From a checkpoint of a small transformer trained on Wikipedia: 5037 steps.
MLP neurons of a small language model. Each row is named by its layer, matrix (gate and up: input weights) and neuron, and shows model dimensions 256-383. Each number is 128 + 32 x the weight over its row's rms, rounded and kept within 0 to 255. Numbers have three digits each. A neuron's up and down rows have the sign that makes its largest values positive.
A block is one neuron, or neurons of one layer that tend to fire together. After each block is what it responds to, as a language model described it from the Wikipedia text at the highest values.

L9.gate9:133095190157138128168188147136138105103119065121151123112142128109182106152076097147152165085141102125114150177139108107106117122085195123129108197113145116139151068101101121212095091160051068107027083130116165100132123055124115164133094092127184119118060113114134161119138105111133209141121156127105148139129098090154134112119103104127135136172153117104135150103165080166184114134111
L9.up9:129136164153121131191144125172117135063179108139098151155186100104113167181090106120136118141133087062141142134121104065119123029116147224171152161123158096154140085177091131157098068131097112171030098098131117114126122097134153122065117131097146128146103090130125150138088120156082197159148148129116131109157132160190132087152119136190173117144093153145120155157155091117165145151094
L9.gate462:135142134160120109158098163122210135102104177155171109126185114064095166129088072137127152123120151169099150151138051121088123183149093124105179103077085098115180144117111203117093147115124107162111113156096114119136117091145076179160119168110127081098031157105143106139136100093150152176133118161142120121129107094088195118158106081137128133141140094117098195132198136103151123080111
L9.up462:108153158100158175171186209077180078105099155163143136107100147191141123130093194089191171123122112141155145142166130121171125117160142158138170110134105123140135102135092218136070127157073116107109104143123099158171104165043104114094137117107124178152129085057148152106090144108154167147169125162099156182165181084147106141136122114139196172119165089157127118159149153164154111157140
Responds to: Pre-verb adverbs and complements

L3.gate35:110133133143147076140125098147136125147131122136101123168120130147126159118121170071141103155139121160098145125152139097150130129146144104133122087164093101177107158100144209102133142139115091102137113160161133198085085105102082117156122201174101127081097111141109089136116169110139094140164162130203122075094132116085051072126119133141130177179111199091139070104134088094128179084076
L3.up35:091169136127115062123113101074159118113129151094119155091139143143103044148123080085077090121147103187131144170162148042073164202095153114117121053119088128160153098106068157165112205132078157086178118123098101103063101086119109113133189149107153119190103158121050119177123142200133149033140154153112148113115139115095110114109118160154123163136181143131142080134124141147158161106094
L3.gate67:137060125093141116129135146155125111135133146086165101118136168175083126100117162155170108143125185110114111180091145110111083126111143171185107099100137150168173127136093142134149095144123179146106143152113101111131148167066095232109139107139122136168140131119162118107063119166123179150156087053137200146080157107171100131093077111199074173172130142124152122128139141091157108180093
L3.up67:109107138114101106190138121154105122140144166135197145133113133136092084101145072120120102168067106105094210184114135128055135079090089195128133103130193089144145119103147108106139072190135138146118207143104118208112111137093102148078116148106188144165170130148130146181084143125133172142100107064135129083100168093152134086047065127143112182124146134148153117110087077129126099143119
L3.gate151:180167177105068106105088121119096159134127117188135070126172167155074144183130157144141143164083142103179156148168064173149113150105115164146075092136168120098128073190172097105106164152158140088108126093090178115164170128108155102111179100164143103128143143150084214094160102117061077152146140177167088073155121134086152151171163173133124126105128141146127137043159141144137140090091
L3.up151:196189143107143102108131174115149154115133124156136052144166146148133041086169101106105085151091093120103120086143160197150134057071129108184129105142108143129116124142214112123161160111181179140192166129153161145179120138102106122157083102173132130071163063129122135109087043182167086124076100187149186088167133198154169117132140107123171171119126108156187132115206162189191098159098
L3.gate171:107129146152124079114159104125076124148126116157113045166125123117130066143139132146152108102159122169113139119155123118134128151165102166103149153083133152162121153122175171121196110176086211130145111149086150145124092155113086109130174129074120127181112121156081128105115130100069097131154179105160103107178105153139109112167083122142167130109153128098105153121127085122148137113078
L3.up171:095123055127168138152131126110076118134150159095115158139097108120117097145159181103123136116197199181070116140124154149059126119128083127120152100122133180089085121119116200131121182128103119132139139097158133096151125123132131110146142128116184138139140167133141029132129124126166104139091089124122107129119121073126126102143162137094124111130094076145153150184119185041218098152077
L3.gate275:120171074181089096134229167100150143148171099131096115135102104113142095121207178128149119180118088144123118156132092151095166150138104156063164149108177187080102172175108102118129142104100144147175133141107072161191099108119107165123134113146130095023122162133183152140144108107099116107092162149099120130155173145187097134137142124139133123090176148141179201107145131108154127093054
L3.up275:118147162102145076134155119128102112125095123158018150131109141112112144082148114107176132122189133105100110145150074149064122142150185182158117102188150153110130133114088144119146138096116123103174088130156089118169042069165120095144163111115117127147149131131154118112135107143102140180089121125120104160164093137184175126164066157094138199122146067169128179095219077090154162139142
L3.gate430:118119185080075146094178184136124052191119131089154099095144106106085126100123132092133122059072198122141121138093112142105130131112194071122141047149133114066134138149162109090102147145164136121124173146116121135117178158077147112131125097110171122101100182144098064164147128138152133144125147212141122105074138145148101134172085237148091156118155155147151143088135119131144090132154
L3.up430:159134066142153130120123169132130132147122153118110196053167162088137146173153094136134075139107169096151130102162144160118139096109166170124118153102116123146116100164149086090134162180159182155113145102102117166124108146156085179106091092145116101170093154113108109164162089069173150115106172128068165125135110126117136128118139172121085172103139150134146097140153120095174120072102
L3.gate502:124156179163100139124148080149158100118156084103172144081127134136111112140091217143088142130178140093140159122122128160189124081114192157148138106144137120116104137146143100186132097190108168138173125136076105155086134174200167094088119128137115133125116159135123172093192136117078097084105113143112159131193161125118171148118142190130075174101132182108125146136172131105138145078147
L3.up502:083124122205106135153095183090109093160169158136089092109085156100184151234106142126153098126137102151105124089076221142118165130121129171100111183154123132096172122117073100146112092155049130148143159112140152094148096111117147109163131150154093109113126164125066177129174086078162151046125155071154153176126132101099104156130109157083143107080105144115125111183083145144124085160095
L3.gate658:153128187126126111093095148106127092166057122109114107111131075136153164103116185134119123137138114115152158130174119149132102125128115066204098137107086104152155124093105110158141147074103081171111164095112106145136140067085109133154142139090130142110141105136106159172129120112158102207108111090178145165109128147100120083161183141130179155080146068123097175137102129179115154145195
L3.up658:119143108062115182166138109123095177139140171077139156102153159121120066123158134141078143125081146084051149149154146105098154177084130147131144055115148139119102121185115148188109111081070094147101171146190137157153135088119109152178115134119119134051143105147121175106113124132151086151191125110083095104131125128080139117133176115182144126118132094205141155122096150173151109176175
Responds to: Section-header closers, coordinates, "make"

L3.gate61:123142152129145125111168065141109098111132058169127083119117088042135136080169121087101194131156173144152169170144114129097094115118132082113131149153143137103108135134108079133094136137109133173155107173183125125084178125075121121159131098109094120111144053094071216101114132136129130126156076114135141153133145157065101088166166131069165121197145148140114076115096217170178147107109
L3.up61:146164116129101132108153113192104127074148062148077091087108104061134069157133071093111186058129156188120171168134128095102116088137068140131119159121145103133043115121146105124090115200148126183130076173114079126117161141072164097178135116105117134091147101086067182138145134101132147115136061105122184133148130144087143109102203140075109136130114158177094137161072152167159148140104
L3.gate90:173146107169171099152131142144149112100143091160132081070101115124126200111121133112087216116088192127086159135107167064087086135071132138059100152136106045161108147176133111117121157124101096088124139074216129091107127116130196127139196160157153154124101117161151108209083171089121106105144101161151126122152103115133081085160086101124107120111150113099115107107137173097137103174138
L3.up90:135129080144135099179117122113070112146060155121163038167105125170129132119151110128070151125107089142098104122153101064120100058082110135109181121089143098183134112154133122108176097144077120109120201161156097073137170138149138150138179142133135213145138094128110095099103059141141134101137119167186136141112133126096072176141085079064142173188174125159108140178073088075193146138171
L3.gate223:133106095117129097162112106123139117135208032088082122114135158132155130052101151147068150123103089099078093135103143170149127075136106108162132078108111062125086130139090131080149171105107114117118147077174159148134136158106093111172151181106083144114166171137131086158082126039139163116108129173113112132140125111116143145103099165159128197082104185186157094131151140115091176133122
L3.up223:190110150178154135119082088090128128151113120130092078095161153116134164144147118113107111086119113038113105123121175125160191112178047194144144151147121064188112094106156092108121111108121121165090126121103126114195103169120101107130125144142138013141093165095197124150112175096110158140086191129141107170091158125070142102105071128165125178098140151077136124211133132125073083107071
L3.gate225:112107070108102083103120134099088142057224117186131099092143130127147082116084119142094148101119109109162112117140136126138100104173139094092067166107150173135097106132127124185130063179110161129088149129162145104151152072132167091106160156092144079111095123160078107087133148177159100136154043185166116087070136134102145112132153116131128111092104124154166121117175130149106115119143
L3.up225:150112076095082062126106170100112140100181153160103132131103055155118119167139165148069152119118117125125145142116064181175107142129120162100103171073121106149119083160141168142132151165104105171075162111087066071131087076165117081123150165127129071086101138133107107119132151089155147084152050152117087134075125116108147124181134108153154084102082126124178110160202154149083194145158
L3.gate354:102148088123160038177097104134108134167194133101168151117141113128168166142104125107141107119115121128180081105131112138156153130098131155146125144170213131146145187132150109152088136093168137128142089169074134141149126155180189090139148118132167153170143107140121124163147094150174164172136077135128149143103065126060142149081137139096112088114099059012088144129108137171101098144094
L3.up354:134122104090105168113153171097125088140150154129147097150100186114134083166097154143089157135135157119140132138081159133099155085107124133181156082161086138106104112104185141132092086132113138137186110106186132139080142108135127146152061196154089156132145112083157167145072088123133161166130124102131206156139122124077181062106110092093154127192177120129146120134122177215118136096115
L3.gate408:133094127116108113120074152129112153091159133090130116120121121112083170131188207138114087135120147103166097176106095103123088118123123155079121142134162095165115086152163106117163142113164084115091163095176124102076142117158158146145128138121112098093169160141128124136106114090066085142142094118155063179107150127145142106101094111065156143133138090123131111129196173113119089079135
L3.up408:121074151087138094159172167084154130083056130135170200114175161136182116094121137135185138110139086144159060100113198118169108119105144197081167117079136123147096126117112111096145131161066150126120128090103176112109136094150063124105174129046168077149111099143114106153138115137109175125148127151141113124136143094172166139166119135069128110112119095102176122115098119125112137194113
L3.gate452:118158112105085081108121138172113135178140092142079139098153129089196153059186094084118197077127154173097143104123158145057055116111107114124149131121171138172123204126127140155103110135129108125113174135134126150145093080177078103189121159112102118136117150122137133143107112081130131143142139128150188086144118136116162096078145120093130084055055079088154141185112129122157156136135
L3.up452:187045173111119057158120132145128173150132076165182105103106113133142142088179150090087139156115118100148134134125112159120134135128145141130176163184124150126178181081073127121150099117099088139133115099131086149123163135102117097086119184166121085124102135107169131103159170151053132126153179166129187153116098177076090110103127111064184081150083088113129111165169039141121165112111
L3.gate760:071092100129160106088139136124107126100220158177114167129150102156073164110168103095094119112164159156151056134107106122141133124156082089161154160088114105123181105156126139139090097179154124163122188187164038103079106103159137172064152122098048145147112147108083079071102134120169134107178164151107147117084129094121145153116132084149059122115146166090130145126081079095113080116123
L3.up760:093131128119143124053131118207111072110146168082142151134106086179175094070123129176095133141074201155153095147158135043147108110078161057110158096133110133171102127097080172105114090086149188107158147121137094130092093106127117155109074115085154081142175153145045105084130135160112154090153127144167144140098157095127152106087180117066143128096052093107098079141135175109045080147102
Responds to: Mid-word CJK and fragments

L7.gate147:148104055109171089139099195178135135146157116079163131110183149059135088124132185170081106165078117107151153115170156152091109131147086203142147168114104123189126120156210056080112139133037110090076114142093075188042187114091159104111124103150114108119146142075097168137108152070140142081082169112173178174164159131136140131121140145137065144099127103145174116157110110147106082115128
L7.up147:130121128114089117050037133117154160088110154174130110124142153098113067091152127205102178159109128173123105147139174189130129118184148162139097179104129149093121117135149142100143097090149095082107112122113096083118110133184088138048158180100144092139165169120177133127161156143117134117135104108088106138099102139133145194132149123052101103110119177125143136127104086091149082156156
L7.gate175:121148126127160133108098110114158155154116198131118168122167126058129136118113147163125098072136119126115186191177091133148120064127116124145173135109098119138133180117100146090126135211145095137124191112170113154151140127140114154165105162113149132117144161122158147126121109154136089096126126111152097157107118078131106144096094078139092205121127137128157127124125096148098092112094
L7.up175:135127117144137048136135138120098173124150097144141108167159153184163159166169091127169203114127120181118148163054108174159137084075110099170172128153152095110108117087131098095150115094108129109105147180128165131109173103158165120125106108132159096145149110115092110125112124168116070148114168071091164100126068182104138123131119118073093136092101151165153092109177119142158110190171
L7.gate272:154125129067105140101148175148069143103159127133104110089118085112095180141128094169172176155138108149089196163107174157153149134103172153118110123159144138155093094121074156123092129095122097153171104118112119132139157178150178082180159142150078144185161128205134088152136168102152185181080117125145164096133192080146094144085122217126185157074137148106157133088141149141173152113124
L7.up272:107124145176126097139179126075130140153149134148142138179128106117155187143207128149120175132147100114077076084126166127142119184137109175176117139117162113078136097115097144101117129145125116109054154145138071098129139120115098103103124148091108120136168106134123064167172140108152115111129116184109168132128128087145113110125142066153134155177102114110134120135102112075118118130092
L7.gate312:155092100117105122154123157145157139159142147117119084158159126089136135133115155123205101126095138175164126172101165191064098085113068160128172158094144104185104185086120122149145160117105118110150137106129158074140086161102100108160183138051140142153125098167061106161094127088152157148080019053135208094118111108149107139176086123095130129102150180188092145168113118145113127116143
L7.up312:162094087130079170179154146124075110145145180144140087146177110126124104138130134119138110085036139153155124120098147163121122156118144164171162140084168141135128171133151145143147136157106199148067083090097192144147161124105131132194134113133089102153072113132097143154150131120152083149154081091111095126149130096135127087136136147088117102122175124131072122173133170085112127175137
Responds to: Segment-closing punctuation

L3.gate28:094095132134145127126132129119166115168069148145086169148138094156116177145146072089140144108082127180159094113091159153077133123089111163140147090148125122184175170119097111173130104101099167134136126112147108091085123134131119176099135104160158150146112120129122144037142172145183119167121135109081160149120117126107109105135108169167136142115168104157162098153113122100136173093128
L3.up28:036166133094131143140118142114147157139117160150135103098149141166099120128090150154080151094104145144142100164141127140118146137099096126119144143091091162106115144142108147141135149110148177123137080109113103252132185154150090177091122122126145109138119081144104140129131060146083111110146089190160132104123075124173075125170058153116101146087138156145113047082153168157200148085166
L3.gate391:112135198125171121107172141145113144125128150160134098142113100122117118134121133136134168149066137169145110099146118138193173097047144141147106154125100125216071106099101141109139098154120081159116121110141099129087126153132086156169160158189138103133129132140204160128156117162160150149138079098134133142099097110072162126156059144128149052056148135076111107153168085117123155075126
L3.up391:065126135052134166169129098100168100129124140182158077142151098126089117060152182160094160140145157146110109119140131085151111126091093145100117147087098094131124171116147125101150143157086107127094150150093138141102155100101079163160162219115133127111139172131161114109102153095120098120118154063186098119056163110145157108082111154160065111056187065140091145215114103173133177148148
L3.gate397:117101166115122087119096149099122160101111158168143116159152100127102173176135111088074138117106057122109095063126153140128085163115124144137130090088141099052125147164168104140108153138121135157115074131153179121129113105149175083150204104107076092137103108152131154134152168132172074166135121092155128129122131162127148181103117126143104193148119153175116118115140148118052133091084
L3.up397:137145211153123122071101164158168076137110179161146189118159137065130131117106138130151116108062131131160140133136140155110207148090127148118137142097127084155109105152140071117075157132134102124124145116080083105142133161121104134097094104128132123132094155169203099186180062141130040073112079106096214084117100122096113188166094079181137064061145088059109173140153092184142162106094
L3.gate420:123133121122113135112148103097149157149130133106128061106077137100181148108164179145107123152090090132118186177134090137034160151095118152153115159106198180104138131098124149133077142154147208137170102085144195146083049149094110145139095135156219131163116111158148105119109091097102132190079125106151156210130080130135165076098114124137140148109132075088180119049132180099071088088126
L3.up420:149149131131169108071158116143130162180139156137170122130099147096142112179134092152136118061130166129115096096164117085105111125152136109106180112108149086121144125056137107026146137152162122163110139105087163118173120191113108147135138114138112145146174122131077134106145134084094176113126132142146118180111081145132138132160114147105070057095132165163101109156062126122144135102110
L3.gate488:121091102141110000144132115127074101155074173170146127123135182144112089142116158134105190091134166087117121161105144117078101130151131095125145136117116184142152069134109130091143125159120098129171138112123128129107057141071175133125090116118111061184109093131131112104139146165134144116122065159122132102145128123088125048083205060092121175164121088165151081125193165139071103112113
L3.up488:130124149164115100131074154155141144142169183095144124158162191175170065187161126136114152104112110113079145059109162140148215147156143053111138134139168158107124123137139066116065136146079163087117149177095091104118161135070113105090116123139167079128162141163132082098116111126128145086164125162107172094079170121111126079127133129141195122116166167131150166111151138168092139135154
L3.gate685:154100121147195114156118097115162150148119118159143143127129184118122209164147069126105149132160155150109145127169138149120139122132129146124122128180120198198154142108093106092112124117124140085084148097157093127140155147145032109122212098150153142099139098092117132116108093142150173166128078186117133180113183196095137106092034137167148168127088121086111145126148164175098117152131
L3.up685:150140119116158113097146112163156110178123122188150193184141183111121167177164145154098126108198143137151145150128123081150093071106146126130161089125193107152130123104148094104111088123104096144142068138104102092102123158138100097127185086138153177104109116122068197123137135106151160144163148147142090146179138220135164145085010124166124129169145170186150090153111123148068087143109
L3.gate720:078097151129146175135168176115124090141171177192158108116185121110092110126114136087103120139130175157076128134193110173121143125081093120199159113134136172101174099114141179166140135110133189116101135085082187184123140105103090146163156136099120121129150156120101107114092071177124115088148079135126147131087094142146022100188151131164105133107126104163138096131096130089205123083094
L3.up720:154085118129137125093150117143140136212133103171134141088151093106121146111153177090113136096127168197122102137195104181153135128068238115131093075154078205131112154129189167134108079121103120162119137124158112095108136155133129161139111171153151112151140110089122122101136089156152124138150134097114124157101096135172137119198134118141081144103146110130122101126175041104189140130138
L3.gate728:113138147114093199110066131148098119152131171197115130056157120105102135121203139150155094133163115173154129135179138123137150107114097121146131085134113140154130103069194118150149122081074079152139091208103181062111102088173112097134099124122090170082131067103164144085181100146185149190147110156129108175109074100145133098159120145146174163110098080115151115126072080109143125124126
L3.up728:092121137119091141162060097164115148098065137137063117117122144135150131135202085090134116144160084170113091122122123111098155147145082155166106068135030079091102139135138165144128108079123117116111177131144212147091202092130100148116129060074141195180092110112148133155173120148137105128139112123142097161169144087094139116177099163120173125071141115163139085127083141155081146114150
Responds to: Pronouns and "or"

L9.gate161:121164162145141080106092135085137059138132138102134158074116126154096156140144125148172117099075118082101172090158171164086115126135129131143130180162125110167178169072109155174090098135122110120173157102148184180096133116116107200141081186151133115170132122126074116168220134114134154163093101199180161135086136137120152107088113065122146156147235130131108133142166146135113162113051
L9.up161:171170210110137122174063163166084123135084137112114128104075130077092148144091185143145125117172146111140188186123085103079096111148131072161099195144141108128098159123148126129118150115124056128121154143159121148099146139072153136087152131152107124163082083166139146078159087127115120142153136114181104072218118169111138099051117123120094168118133139105124089161134071123119107108065
L9.gate263:130060141130171110156111089136152127101166121133084175109145124105072109139093133149102156098171096138186134100147128119095097128131160141119106134108147105067123085126180170145168165111116069092120123150148160111091100146120073174097132113183098125139130137149112064132121092112093177133132103144103108130127147151163046110196085078113168038184179145181152150173152114168191145146125
L9.up263:180102160109154104159094132129128123120105154127165122079058106136109159156121054142106105107149117113103122118181049100088093120090174169145096160120103135193167159063124125183094144142163099087118104130125139113108119078065132176084127108167162181173133126105127073105166107116089144137088120128112140201109143161160102122090109095100171185161154130130082101158151130180139105093200
Responds to: Paragraph break tokens